config = dict(
    n_layer=12,
    d_model=256,
    n_head=4,
    n_kv_head=4,
    head_dim=64,
    d_mlp=1024,
    vocab_size=4096,
    activation='gelu',
    norm='layernorm',
    norm_place='pre',
    norm_eps=1e-06,
    positions='alibi',
    qk_norm=True,
    attn_scale=0.166,
    bias='all',
    tie_embeddings=True,
    parallel_block=False,
    init='uniform',
    init_std_qkv=0.0227,
    init_std_o=0.0,
    init_std_up=0.0227,
    init_std_down=0.0,
    optimizer='adamw',
    lr=0.00158,
    beta1=0.9,
    beta2=0.98,
    weight_decay=0.042,
    lr_head=0.0063,
    warmup_steps=259,
    schedule='wsd',
    decay_fraction=0.839,
    decay_shape='linear',
    final_lr_fraction=0.05,
    batch_tokens=32768,
    seq_len=512,
    doc_mask=True,
    z_loss=0.0001,
    train_tokens=329400000,
    steps=10053,
    dataset='wikipedia_en',
)
MLP neurons of a small language model. Each row is named by its layer, matrix (up: input weights) and neuron, and shows model dimensions 0-255. Each number is 500 + 50 x the weight over its row's rms, rounded and kept within 0 to 999. Numbers have three digits each.
Before each neuron's rows, "fires after" lists the tokens most often just before its 100 highest values on Wikipedia text that the model never trained on; "fires on" lists the tokens most often at its 100 highest values on Wikipedia text that the model never trained on.

fires after: "\n", "same ", "film"
fires on: "|---|---|---|---|", "|---|---|---|---|---|", "|---|---|---|", "before ", "|---|---|---|---|---|---|", "s"
L4.up103:311484524496542489548444500504450472543521409492440504450487502494513608475573447568432480566459552533508540481509452632584552511608548541494497453438553507527484505511458524458494446523609456509538519576530402501464491494459521460413425535501423557457534531540509524527508475497489627524427568469513515561592485489475408540591520424462567475573512644515506517522597600464442431513468425525531521521414530569433372403418501522509470511505471497506523457473489528546509518466548538491464527494464454516432456393508445549521548572475465505494510534475596483566402497539502444529428487579468465426543532506452495561548459532557434453471500465562479453590532504497521482506469463488483496466527434589554458570488582573423487496479485497501565469497482490537495515387517442

fires after: "\n", "History"
fires on: ")", "==", "|---|---|---|---|", "|---|---|---|---|---|---|", "|---|---|---|---|---|", "|---|---|---|"
L4.up402:458533518545462457484503435532524475438490469552557520514527577503535517534487483533504484603416528464509434516443427530565490489583564438573474500478527533496525533499436466583463497550526507552422389480499506467486398511411547476482579501505477573484418419544642478532579457491466436469460593509401542593528473434456393509585512410502529457474483594580547460487477521529521459453541440492451535558516532547504443502467528472543466461488567556539471484461471539524477492494584533481414550588542539477490514542479471444425395598466541627519508430555598542478420520549495469517509506487454530478480599493414495377508372596525469480406500495503481558500454456473469503478581431396446511443563479553512507398465567489541526494450503521535539513463540468502456527416480409

fires after: "S", "C", "M", "P", "D", "U"
fires on: ", ", "A ", "I ", "B ", "S ", "-"
L2.up740:564501478495451494416572554530480489401486518486443498461535597512438463476528516451570602456508511433520504556556508553518566503582373484450484387501475519490577502452522467537515493464458497628433446403473496519445481506540437443523531443637504565514481493446454494509545524549525489381478437419579530522457519530472459427566490553451458421564536440546508553491507427576517555610483407535628491496496483610526509535493479499454500514440474472529541507518604588598494496559530368472506402464598552566499509559451523506554420483495470424530488531482490502617504409445510502471488455428509582522531484471477475491435558458468412481519502507450489487456463534475468573465532515471580505578488499491544470400448512397497523534451522520573612533482470506501542526477507506

fires after: "\n\n", "\n"
fires on: "== ", "==", "- ", ". ", "=== ", "). "
L2.up221:496529482618509603537533511511442461437451462506528469509565409408451567530488550400555531513422561539449453524546514512535511499601507511534426404502491550465498534446414535609561505537478499560488594447544471466380477553531428400435516433574495500462521495555452522559498532545533503397385454539547577556537556557398496464490590414401486475467494541532514494522436545497464500508415467499510698510565575538464550546496525485498432467553551492552463415522534479543510455542491507521559479490444489579482555471487439502491487555474507576590543483469567503500430427421487545470485475540444508447504497475504461465478456444537464502456480432542524508526510564500518519569480573495502506495448490550485523433573483556427366483501545630535493478501460456443540496603483493

fires after: "| ", "- ", "s"
fires on: " ", "[", ", ", "• ", "; ", "x "
L5.up330:528524460455530537498492504558555464438532435478463487518459402455528490510519479454560535561536529543469562511488511550523548517498471483493500537521375526455492558508466447662443538491453494507397516528481518476467502437444541454510489528566453459492475475532570583579486446473548529517446549547455508598491521500535451472521492532509533553500456577495493565579521478549469483584392543585548423452494474649490504403448538507466482541454589578510451465398530513476559450577570396429450414546524498424511410436461455507452509442552481486593417474483486453561478592538434380431454493516490522459529498404457453518482507443504452401460530468522517502547464511423509592521554580477506523547558570518538480535526455559550568493447454567521517574500549499463666439440547459

fires after: "\n", "\n\n"
fires on: "| ", "== ", "=="
L2.up937:411496492555501499555499511515500423479476542504512471483501534465487489484498433499513499584448349420523434495473527494552529441550573446486492464456460567493559565467550522545482369532500478533428495501508512540517491534339483470445538471507404551504427399537621524563593428549564518492452614469472542575532450458449505490529533449439504473417457629572538504499499563545515480444511513497465537484547525488540529537453571498514441446534502557483525463499524523458542531470554514430516425476520476589503537517503511464482365606517570549548496419557537564520454611541460513460533485471526495456488455483512410486570444540517532483452471582409513561432388451485478526447545502334550495520540469515488441509453516596414510498538458586531541503472454395457474540460457432

fires after: "\n\n", "== ", "Je", "son ", "\n"
fires on: "= ", "of ", "bi"
L2.up1018:544496547540589572522578502553487481429498489497500475528378571420500477458541487498518484458445450511467521533498486520552456494494521435497578481478461496447477487484512475479476436532573472512427441486633454457523435491490342518425488546475500472538516511482514558585505424496507547366544444436489623516556603411515475474542540475423461468506496608567536500489543497557452471558473440589429536486504504515496489434488654574402466520510407545561490486511555536467483564521566507565532525445546517487441525471514470414471444524566478497566517504478480568446451431516505494431491467431457435493596640428536513455496475582546456459514475569436546455491510429422544486457579500453491496646538471522474495564559557568458525588460437562539511580471516559479483469529478520

fires after: "| ", "G", " ", "s", "L ", "% "
fires on: "| ", "; ", "ol", "D ", "L", " "
L8.up397:490504521526537637505492555432407445473553434451479478461503556509439451394457482458519528486475543535534564506472503497440518525536524506551557436494447591523540517432484498545544511470524460504547528489431520466536553521575404454487517472621497474537573465460514605543466392499555515411464527503457595488486558396409558463533477560472566454489473474537508536581494441569574532469403515553459547479520570566467497525443584571585452408458504548515434402452522482438518490579540473445438487517570491469527494572521470498472564570501488458623507508459503516551534335504480404520443451527496506509481464524509437558426515396512480491404553490508539567519512540566532486457552574462436458536536498424437416554465485544539465546422522536445558539519522476472461453440381456

fires after: "\n"
fires on: "| ", "- ", ". "
L5.up878:464533506526506509579493502537488492427498477434595491446489489491477532494434394405531513538455476503594450540464533507573529544564581406440444442529442516454532544420516494566490399483564493668381489389489475530431489465451530516486636410591444436379505464567576518550466430541477446431381611528494568555530571491438472448509530422373537482485438557534504522501461521520433551526464411553510537451559562552485486482513538472499458448498532544607552499507455560532519506473539474548434485466494535522501548435456458430499407572539481530507533415474555577473557524586498447495431530545540542503554562514483408455522432525485539542476478567577556520492495441432538496537529490471547539500528532502492478443547520518470454436451499496463464510479547506445538560436497492

fires after: "\n", "istry ", "Department ", "con", "2", "of "
fires on: "- ", "of ", "v", ",", "Dec"
L2.up683:410517504479580478510544540540488510530526463449522497471537480450542482485496519388550519496465566512428458478464641519497469545491543526499472430593516461451524576463543474524517479483444494447556440564443536519455545488444507360536466416485417445417563404541561603537561499518573500496416498467484481537463476506476487484523531525486413424471472524529605499500458474450530671436497537575537512494443440517468578515530488499546492541517453525604312513561504491550473402463459442515534476407419552549474533452482485438529487496578526457515459534528546554521529483447530531452518498489518553442495476543484429550423597483501503534585594424556562460604480556471496453513513618493546539504432525515518410464521505438527475478513483524589448439544570520393528565532443497

fires after: "| ", "0 ", "(", ", ", "bel"
fires on: "0 ", "li", "L ", "| ", "m "
L2.up406:518470495428474537449537510459507526519586467454420501535448563535498543523533464502511464503507522499500605556521463526478591533549420481515507481621416497587526501544449473497618483485475422508491532489501528583407590498523510434518434523583438476481422482436409503548517437434437489522526591515540472562510494497522517459464433502472504500614443465537497581590561519538554513525528453474548550385550405549522555511486434549497551521460587552517477531502546600531594471547504501426447495477521564455517516436487507513493569484494477483491475480500497464452510487487614400499515331440574590446524509483561434544453555478447439549523570633522507443547463486466428488466575581410444517509528481435490448617545504465493555529425409543551491560510503397492512439544501438

fires after: "\n\n", "\n", "History"
fires on: "==", "- ", "== "
L2.up515:547515511528521572588533519560412404524472504572570545440547510396417492510571457494450499531433554505523460529503481521521484505552453497443517494430532470442501494449500493567511551551418491532501452370467418512484487455444485468433498473524473494491549542488539537546574532536531448431444519615525531543540501485542512471478523481460434468516571538555557595469502472505506538466429542504472544426471475514449548514531462525500383575503468512515402306554466503500517545529542484617513538472537458429515649427533403482482417584604522533459554440456566450535436472437423530459509448432546467533469451457504387410529495481440484539570477435492492451559556545505525575505554515415489559463467565552475500416530478580499499418515514581609508479484482523421551473500502554

fires after: "\n\n", "3", "2", "0", "\n"
fires on: "= ", ": ", "== ", ".", ", "
L2.up861:463505537540494471521533492494533463495549541516553479335510490472547498514429571403466498569436439451487429571511486491544483561546540418443520382479482518427482515486510500613509459493549494535455473422517442449473514568395521423492493407622349524523463459565548540500523464546473499520428522488527503609512461474463446495536517409395532507469477582507464467507424539499467549506560425462490495546564556541462508523436565534492427447544520551557511493503479575529498499494530489555492506413487520534397689450463399481490532591467493557616542476545563498457505486509482558504550493534454545514495505514526418447520458533499585414471453460484481479472524455528503443561505534488594516492556517601498597371453564481409566489472494464587427500527556524514483473473510482

fires after: "6", "0", "2", "9", "1", "5"
fires on: ", ", ") ", ": ", " ", "fully ", "; "
L2.up956:491516434525535518621507513531446460458493523484505534458488410518511568454432462487548515512476481466498495618571480497538525531547537464499517364434442545552557483431535535483621443426615420503412508463431513519434469465534531466548518482606458540578490513529451498534485474539517503504520486484447525578675501530347463471536436490440526509488430505513541566505437467435420494545512416545552582553571536454475469533498529525469505509470582515507512519527485522469492470545530528476449486574606507511433518529499471533573439474443554617474490539545636454552474523451491422479517412540470571398500499486492474658423513498515504480477561507495483579468480587489507465500482448510506487606533534490468476474380594582521511506484431500523465506452537390466497500544487431

fires after: "the ", ", ", "In ", "December ", "September ", "November "
fires on: "192", "197", "199", "188", "194", "201"
L7.up945:509479469543440508469467500590507475504558487528436474465547425429505397556444533480478567458470534512546453504563473548512462501583565513509473490419500564594582503535515444478549605407522428420504467489457502484427538396505439492523481570588509465453542524523490407482521432520422503431438538411603462494532504429475441444562544536478549561468490468560472495587503506538443526457552465599573479515462514511524495452524473573392417524456438487593527567469565534515588484545408477364502473521542457457461480449520511538468424463538459534537432537560559437580481516565458497500520532444578557497627561537560505475553423542478475403567503530490484442496556424519442620565549523415481461505494556514458525489512562491592492487440441472481505568481429516516485553416494428

fires after: "| ", "Candidate ", "Votes ", " ", "% ", "Party "
fires on: "| ", "% ", "0", "|"
L2.up141:446505496440562446548467612583466479499548437509510459481549581493461443486466522460601537508512499518601522478452461515485513492484454485504563514497490567514514602500519576483467539482482509483576596500491521546474456507536477412527529568479506478419553508561488596581384431422550532420504590436507472547495597427449560446584451548492482479564512483537516493559537484584437484506472536473518497560458622570511473530469524558463464525510528540538456484519582550460464437536581482440522411508522436527490500456476543439440495531579484557556544480480544475511446532528487324505487469564543493453553412476562524557529465492493462440421587443467477550475435466534481497479529501468445457517648562560473412426442500475501471525440500464454587568468512486425498518411467321

fires after: "U", "O", "S", "C", "39", "("
fires on: ".", "°", "t", "am", "'"
L2.up62:457506523539526453518456545538485548451477503481489578451480606463439555548501585496513526481577459422499483454527513510554460469469487587445521480503432530419511517514460484485513473541523512547554509492497474483510430531452560489469431579489499542562382402508470550532494506540516536403541475490401612514448511538519436382580461494516463404536520472548529520518534510548388511556469538495555435505561544532432560500410581430545452620515499548538417482566568428535508506449527507546461389403522546624527501567386459453470434551480499436457358462473508590509443517537507468448555487524590567511407432542486439536502595599503448457487473574495522572472555452507519497480475479423542416539578505562489468404519480454452549482478445517532490432552524439538493506447446499

fires after: "one ", "\n", "There ", "there ", "son ", "\n\n"
fires on: "of ", "- ", "are ", "including "
L2.up654:465485447547422530423536522500513436449569431575483490452507538469491522504506524444552568583406541486523569498473451539515549447543509446433447517464506517424458500507541466509535511537565487574511497409578513468580506552456372417463576546465456527560477555461517503584512430443425490462431513389532465535468506462528429508517580487469502507467566573552502534468573509591506585566481458549561468506489572559463472398474549614512446548369508540578402404472569507603517492630568472503473502517487491493468523509513525448479455605490492570587426563520543556523507492490460471504453467455419503529454525483478503409428459432530461411488561581456471476540378464430503486499626609461529446556453479505536495503512540493596474523453511561521552482520484515516514491427519493

fires after: "\n", ", ", "| ", "ed", "was ", "g"
fires on: "- ", ", ", "with ", "1 ", "announced ", "ive "
L4.up933:456485526520455483468478494503537437477503432537621492508519502530463478528484467439592533491399594456490452591496498550525500486534495429493553526521446477480442503468537475577525465506631480526446459415574503490541544502352479491445538528517450531451499490431489485563603446541390431529498515560505480660442488454449416490581546520447413530543543497501475553616408531600472596466494486528594530523454486474524508454399535528566438465444529551506482414497454521549470479583520531555455488451568497426482540458524488477499439514584454558540482453517537529480466547528433479543427395547499505488496518494489557477421455467514478507541497549494534439441439478427525616514615549479598494487491479527523500401485565571453548554484446466552385469456478562557396532537513516

fires after: ". ", ", ", "\n\n", "is ", "was ", "and "
fires on: "also ", "It ", "doc", "==", "he ", "He "
L2.up618:568487477513559613547629474522476496452517506479596485453554485439498457451500457549534602453398529454476444529522473577509414497519549401519550494531544541537522533500483476502462541424478454543385462444475456541452494474438476476499561474552475484479472486493445503478505531458453554494536559518515585548514549426391546474532452548530562554485496527526479589461533477478521618550417457547484541462512518528449564602480486508499460423458583525524440459457533592608531415560520500479588551533462421476498489426518429435526468626492567496577499548458521516526494493453445475470493551377486423406499550535530377474573495489461511423525471478451461394546541437525491521536549487465472530566502524511486440575439463543580552452460469622517507455476595568398445498479472435

fires after: "U", "N", "C", "D", "S"
fires on: ".", "/"
L2.up703:462481468506474519540530601484481500413475492488599543405588522442566577542490543544523595448546467427511446475565561492563490430596517510517512486542519542512643492495517507488536520474544545481484486403477437423509516436494478462498384523629513513434490443508431551474490497519540473430486487460532496506479448509431412474582563503483531492568520511512502562477547546572421579550412400514496486424481574629468578561451521459511441461478383546478505522539570446547516406555593490475448419454502540590543539476445411530487518492467540454435415542449519543592463396527481463449457489515524559490497509534456392499421469511557411525482505637484542500494486449553490453504515467477518461482558520493523455461521566504430555529472415527444438492492497471576569455409493476

fires after: "born ", "In ", "in ", "–", "until ", "17"
fires on: "201", "197", "198", "194", "184", "193"
L8.up615:550509477515462618457558549469458523570616509490468523549589497471532497512471452494449495505436463403498452521574538631541479444547532506498481527548415538509582539551507427553634489462530430518507534394535463498567467539451457451508501511449518531493512430466487471509474498373457528482520507515482484504451530548458457498502563543498481451494554565565490576511473593457580492628469439520503514529500510514482454507534542512393497407472521461595432384427483529556555458538378425605494465469614402446432506432421493527472444553492495522462427506549422497505435511502494470528516559514577510507635448487548454448509452578482570478520524492540504536475547465489437615547544496422444481469498543519511504503491573507533440471353389496540459451509462449519516479527510517

fires after: " ", "Votes ", "Candidate ", "% ", "Party ", "there "
fires on: "| ", "is ", "was ", "has "
L2.up463:511525492504604413480519525547478525514511565553595571451596604427514458448469465440632539475383489554476529471530514477497499492486529530487476510501464527500648463597613539446492511486482513567521578529493575552479532511532509420520620406479381403453380524539527536520476485425450539556502486509441443515431442478467537457486547562553475479485442484501542589494467581451530510508498509536548531514512467494517511525514477456488491523443518570550413405504485443559501438523590426448598581586479477442527539439520526474551424485441487495530554484466590554536513436474440504551510500481495491352518495482522549457389453507480564456565535551413382553614508508413459487456509499486507436538493523515484489499418532512566476453445448491475530442599507496448526492503487490

fires after: "\n", "Candidate ", "Party ", "\n\n", "Votes "
fires on: "| ", ": ", ", "
L4.up349:467543499463605495438535467500485387529469439558500547456458565514502470547462549386530498539446466446490417506485527494499523502477569440497441460466494531577609511450544562582504411483497522549527473508453503451506495572449514485411489470527402455481383461505554469611470462526522477471481605524551560563468490456372472449528619537483525466515502535539457532570515534471461462571407480509512452559536620485534472379417614515538456488590501584496502485490454505490561443494565510476366556456510458511498542498544478518530446653455521576550568389528464541592434468552508471544460509545603548418471541468492472506496493506523591503511476477511425516541431472408498488461506551487525513492512517439523475438497566476540400475440478509477580500596546474496505514467436446

fires after: "\n", ";"
fires on: "- ", "\n", "\n\n"
L2.up397:599512483436542528551556509500409514478491525572545529384512543425417422431516482492584490468443523502534470441552497505535429524544447525419497482439558475463526484480577547550516529518486499660434435390542504526440593402490447467472590526512480547453604497464418517515480518515497495386509422566523491516536464457534467457549512517459470390480569514536560540474549399510501535476510524499527574440503529556479531493586553552477483541547470515544399408555501535575513527510546435556455458444595430396509594513517491517451442534524529564536468488436576469558509484459447440512513443414503472517532526440527479425445483526429512594565476466517480484486513506553484520502508551429473397451447560523496485411510499550403556452448495604598474541488413536444536439526518580

fires after: "istry ", "Ad", "Department ", "pre", "con", "F"
fires on: "of ", "ven", "vis", "eder", "Dist", "ing "
L2.up149:475552533546505408445565477513516506511541519583505528453515455446519496555459522369473550462375522466408394524510572567565513437505454476537477444540519540413503541532424588616513476579470503444475588597589589460551532532465488453474534485502459456522487326549492584500522505490470470559502479448476460519424503570521527449516481533470453507560532430534522516452436481479538502477440554495477501537588511561478450467476610438489458480481470582552491512437512458533431533555640467482496402450539556511441507550532513400518514594518395558518473484517525593527501494451519497469552502478515534461448526540451499474402559574540445564520417490498514483540483474479448500560462506447521454482487537576639513519401559436462509480487526459533489447566594491497518569457386490

fires after: "\n", "\n\n"
fires on: "- ", "| "
L4.up170:508547489493520557500517490578501442465549498580567552458435552508481475531509546434469499573473480483486445571505514533545532579492556421425504477456460455380501542426573518547529461492580498615458483386544472455508497472372516456492514478478431514469577501513582512512523392512436537496445597528472555612478468454454460462534504459408464469450460544537486497533487513549479578480512469503505502507511563474527420417490548496460392493503476546562552457524463601546521487523537445546441449482584538493417590403504443533443373512516480535501492442496512527521481526518518459502496395528499556545611611454529447363490487566439476485540475519500538542425422414438545606509507506473605509447418554509443535431576478491455573526477464432507479490527584533461485608529571496

fires after: "\n", "\n\n"
fires on: "| ", "- "
L2.up322:428489502486511546557483538510504455503449533541583556456498529558421483458418465422447479626459534460543443562517500499557510521479575388415516492473449500448537541496498494529553444530625503462446470445594476509482455548396490514461512438533361573455525477483568488593553394529471544483537542479476516605608493375509495500501467475460483522439430574528503497532480510535504512507500441515518544485519576485576433409454653513423453474503519522531493545535442564480460495483534549522530472458608474522444526346551432474489330586529503542508531467544509535477517493594478480525541456558489537511530546472461409494487440500462525450521478531463498561448382440417541518510600442490549495496482525582458543447500469546442541560468486521593493531488515493419473527470520482

fires after: "P", "T", "N", "B", "C", "F"
fires on: "P", "ep", "et", "S", "ier"
L5.up183:522441389568577511466501541530474429472489572437465479396500510491503511538489558423604586534527477526562473619437523489488507509478481488540509455482445447453589472514518516421529563450596481535456613511484503490518435433468427471479648475569518523529454518499454571557567433510454503433447476393480608501564427492443470511571465506469449515528490524613573524511445493621442579528487480525535493509460524587452545502453486509400445520504481519477538512441498543537422532543497523528587490484474531508488624455504566467468420494507388453480507572474587489566457405469487461451511442404498471504458492497510519471492458558545490420459425531482569487493452588491480626515501454414514501603536564485483483581496527471594535456525552536507571504470432509429459569477544533

fires after: "\n\n", "\n"
fires on: "- ", "==", ". ", "== "
L8.up219:496553552497524566515453473509546445439560444490541504494505613461461494512450529418475468603401453535465517557483518606488622485539545431523422479492483421403461455460473470527540507486483466508432390464502427463499500464446450451547537405504393530414631462539549565609468440496522506454443540537514583646517521478492514444603612574502496458497492537520528496474495515470475526496506454465552552477538444521596473544485497534577454433525487539580530448518428565504484541493549486546357472513541466507443580422502550501471451506513495540509487471542510572504482525510474471561522373542510509532498494454463399434494493506423437432514453445489591590504491415499536467461493511446559521483507446588481537501448547507546615496509477518539550555503537468445448579523544379

fires after: "'", "and ", "of ", "ing "
fires on: "s ", "its ", "his ", "and ", "their ", "the "
L7.up129:377494520589540535480566629503471480426552482521487524581491585447503484437516521486524638633505543561424487495455516501507481584492635465528451469468456499531520496547466567540458390457456487416487556436540517472550426462480486435534471571495429465470521470470480506506563459498579508473453610569494507588552444500436563534495442451508451489528541570505494505520555489517482483512505499498586483490517424560534573522563508518537430527494380554473414443433434450525502406582406606485558549538609472485528501535461411452499521551568508492533464435438520551558462519523452476504375436521476582434495456482506541501474507448414480588484528600486543546473415507478555500465538557504450534527554490531553410479499522494495449528457508517505515417428474496459517509438524384

fires after: "O", "A", "C", "E", "B"
fires on: "L", "D", "S", "P", "H", "W"
L4.up49:509444466556449495469474602555520484378465509448495617457567627495406439519460559509465527445444517429540491490472511445535544526449470517413553397564449525470527448534499460453506520536605420622509540495472460435515520465523474459504498498596514598483571439393496511501530427629503528412474432472562510501524472526462469476515506406476500453431470425612582537474461532470475543533426438536592524551471594539506467536487556500456441539409428522443437522560483638601538594501503443531541450477538487571505485509506490442489485448552526425491562541451469555562488495501515539453512518449499527504504543483502503531536584493574384447437505482524574563486526479481471549503512450415532489520442434541497455442514443415465543628455545481498535477515485551481435506521491458

fires after: " ", "Party ", "Candidate ", "Year ", "Team ", "Votes "
fires on: "| "
L4.up149:386515445518489447566487503496537469514559476512520519404526569509494428426536511400496510540497549508536458497463440472508518590456535416507525434481411537542568569557584569470487482571502534482534640468469491453452531487498477545445596489517470452449466479506606605573542468545474554445391558528518453475481471488538514464459547534517476465501457465535535557589564523465497444498480553567498458437551589474454560439479533500473420461527493547547425449561515501473528453453558557405474435417511388499523490483440423435502450568566426423599566424431471517514465497524456485473518520567558557520480506453582489583497574519510522454424543550474527601514443468533475558467459489417580498537597501536455352407469464530509463501421530497494546478576538478502507549451396461

fires after: "\n", "National ", "tit", "voc"
fires on: "|---|---|---|---|", "sk", "|---|---|---|---|---|", "|---|---|---|---|---|---|", "als", "|---|---|---|"
L4.up964:460520480498425607470500510506488517478581477484454571474491470458457571516525418436524513578458552519626413511517523603503418476528594476535595565518527472511476515424455472603508472536572478513550470459522438516419574470492482483518564532484477554408560533455620493575550433572474484528465597551506485520543521447509411499570527488506524468432491516565472497573586606477448591447456503581504543515512462566521437487457471518499522444476556552540509389415428550448549484479476581500429503498488543483427559419474433490494508581497476571598505510406582470462490491530564416526418500524489436504471538464448452471444442481468462373394529431591458456559464480561486552453530524432455520482485577454490484507440454541515465508466508538503532518561424493415430570441555491

fires after: "| ", "\n", "201", "Pol", "202", "at"
fires on: "5 ", "4 ", "5", "ic", "18 ", "x"
L7.up595:479491468500521471531493487449532410537454465556581523538582496481405468519488468515489520584453472471489566500504516575467381444538459450570517499590425453512486435524630500510533524475522464491407524440549470448495455417500506440526556359528459580471524538476494499507486453524533458555448621572532547561514543511488442523520506489469466511536501542546572439442532502485447559565538511516617513527468480512522500588523485588621482545450497518573500509492499535432528463462445505508472544561549533628400596513497440404409470548590483467462570501524556470456516504537433495572545394511526508463414521501569506433461597600435573510460451486455478387529442469440494529498494544440500454512573493468460464460576536507562402477443535451578490473518500487370465509553521407

fires after: "201", "| ", "\n", "199", "202"
fires on: "1", "1 ", "5 ", "ish", "2 "
L7.up73:452489378450530480476460462530481528485489399469508525453542443479477529470549457517537498634489569534519487495522537553495452435493481421523440533552509514456485442542555436489485552411612519573438441420505545523359536349465517462540533450589482591499524520445460486488489507542546532457463633450584533528533497434453451508533517478465452476511469517511535472588471526400510505537520420496617577543441479496493487529485488528452472639490468474557477494556547569484626478490512542524458501603502540523480476449480428544451417556522490550456610462526559569532439517575478509520473448416511514468507507481525466521492459455513471484454471485496514500431311527503512561546534521483543600439575537587441534447519550556514439569540528496530458498530521557405499537471459422

fires after: "C", "T", "P", "c", "M"
fires on: "ed", "et", "el", "od", "ow"
L4.up164:460435536510525505521572554463490466426469521487539452425426520524499513484502512461500470455427499462479583499491508505507605519480424440442582445500511466414502440570483464441539513476518461563506599440438390431423439477459473493474502411586526523608591468494491641499507447553500563428440551483563583509606507472498484545510499467460532496496505551593564586547494580552484529561430526536536481519488519627468526455417594499427489482468498502478507461408563534537551464526470537567553452541452512482438470531458413508495474530527433434559541521465452581596405546513468529476502523384541463518553498508544430546543616538468524525560481457524558496515505487487452474494454524446486520464523535471523440496543466479557483484356475491526651400383583496498547512492512431

fires after: "'", ". ", "\n\n"
fires on: "s ", "His ", "his ", "Her ", "Its ", "Personal "
L7.up240:413425475538522579483539477527432524520516530513473529531527481522506537408471533512510609541461516530476536540480488470565587538527498490416444465401533432561573602479523530438514416441605498492540555559464506589524456505453511493453520524565461514505568553426409458520528460539599453501422578460428532526474483542380579548538498466527494517538472450509576506465441469554445541438452495478598562510566508403444448541553547473502472503501595385581504384482486412433570530504426487532492556352545541539498505508454454466462458540563497537580499541465617529517554486526553540504443497483521446481615504558482481456589494514392496545540566555447483479530496484504459486563618505499509532483470486477504485442497437444498409477488508586549546483508434547485522485437374475

fires after: "| ", "the ", "(", ", ", "s"
fires on: "n", "−", "+", "fr"
L4.up726:415546471449476424605467516497500531502565417540434538483425496479539505491445439516473508581515555445516527487497455521487546487511397527552589450513458544467440507622455437506553494540441528465535503559432565505561520509471484464553505442528507448509428419501408541526475482435426587510487497527468516530445538492514405432587537571441533453578472518602542583463616551503484489498505501585531501521405494562590529499454509419576478541391529462539534490512604508585590569506489447517463508456488494546500486442395459495445463480526439552451371465426529534489490491507529440528504426516482572523445445539405431509457522542520502488490598471539543638531538482424458475536551477398500458466473479571495484544484462376471456508513406499560546455501625451535545500491519537

fires after: ". ", "| ", "\n\n", "and "
fires on: "Con", "En", "Th", "Ul", "D"
L8.up112:509496465501500554616544506503467581410561563548455429564479451434632464431500443523459549639397581458390464496483575486507554499549511560461428456537480505478499510454573554643522482527451519595515559559521516482550430509417478387448547414526488445560461422457497557599502402444587505450416565549485557520466574530505453439525492523510533507489435518582543484459472479440558535468472500519453555527478513546507567531492489522584496458511564534474449476452484605517500492531535495512436443436430449517500513452537436395491500484487538489477422435491571447522495584486459560467486527489541517524570519441459469491501548467564403533540535495561584521454498473455402564493610520454575533507472486447511497477539482453499507384532533531503533471520486512429547506429388485

fires after: ". ", "\n\n", "\"", "\n"
fires on: "Th", "Un", "Wh", "S", "Ex"
L8.up749:488469440486469669524468434514484521416533555528513530534434552445545477490515440546490537570429534490409524485467514463547565478592527492454449515564495351452504417462542472486452421578508489603422471482522342417525494572474516505497459431525519485493444541407568463561526474553522494511398548493428550484476476524599461475487486524472460540590489490595488564444440495512496548532414421546535540447535466526458480543461514460530483527435482513562409486491489447586482522437513486515513433478468530482431507511555490454523487519569577456496539473540509429490569449523477487512517473422501507563481575488511501522580610448546481430453484489530535482571450420443478498458492558427680525552404438508564516472538552463472496452499492460595518564542554639465540501461517478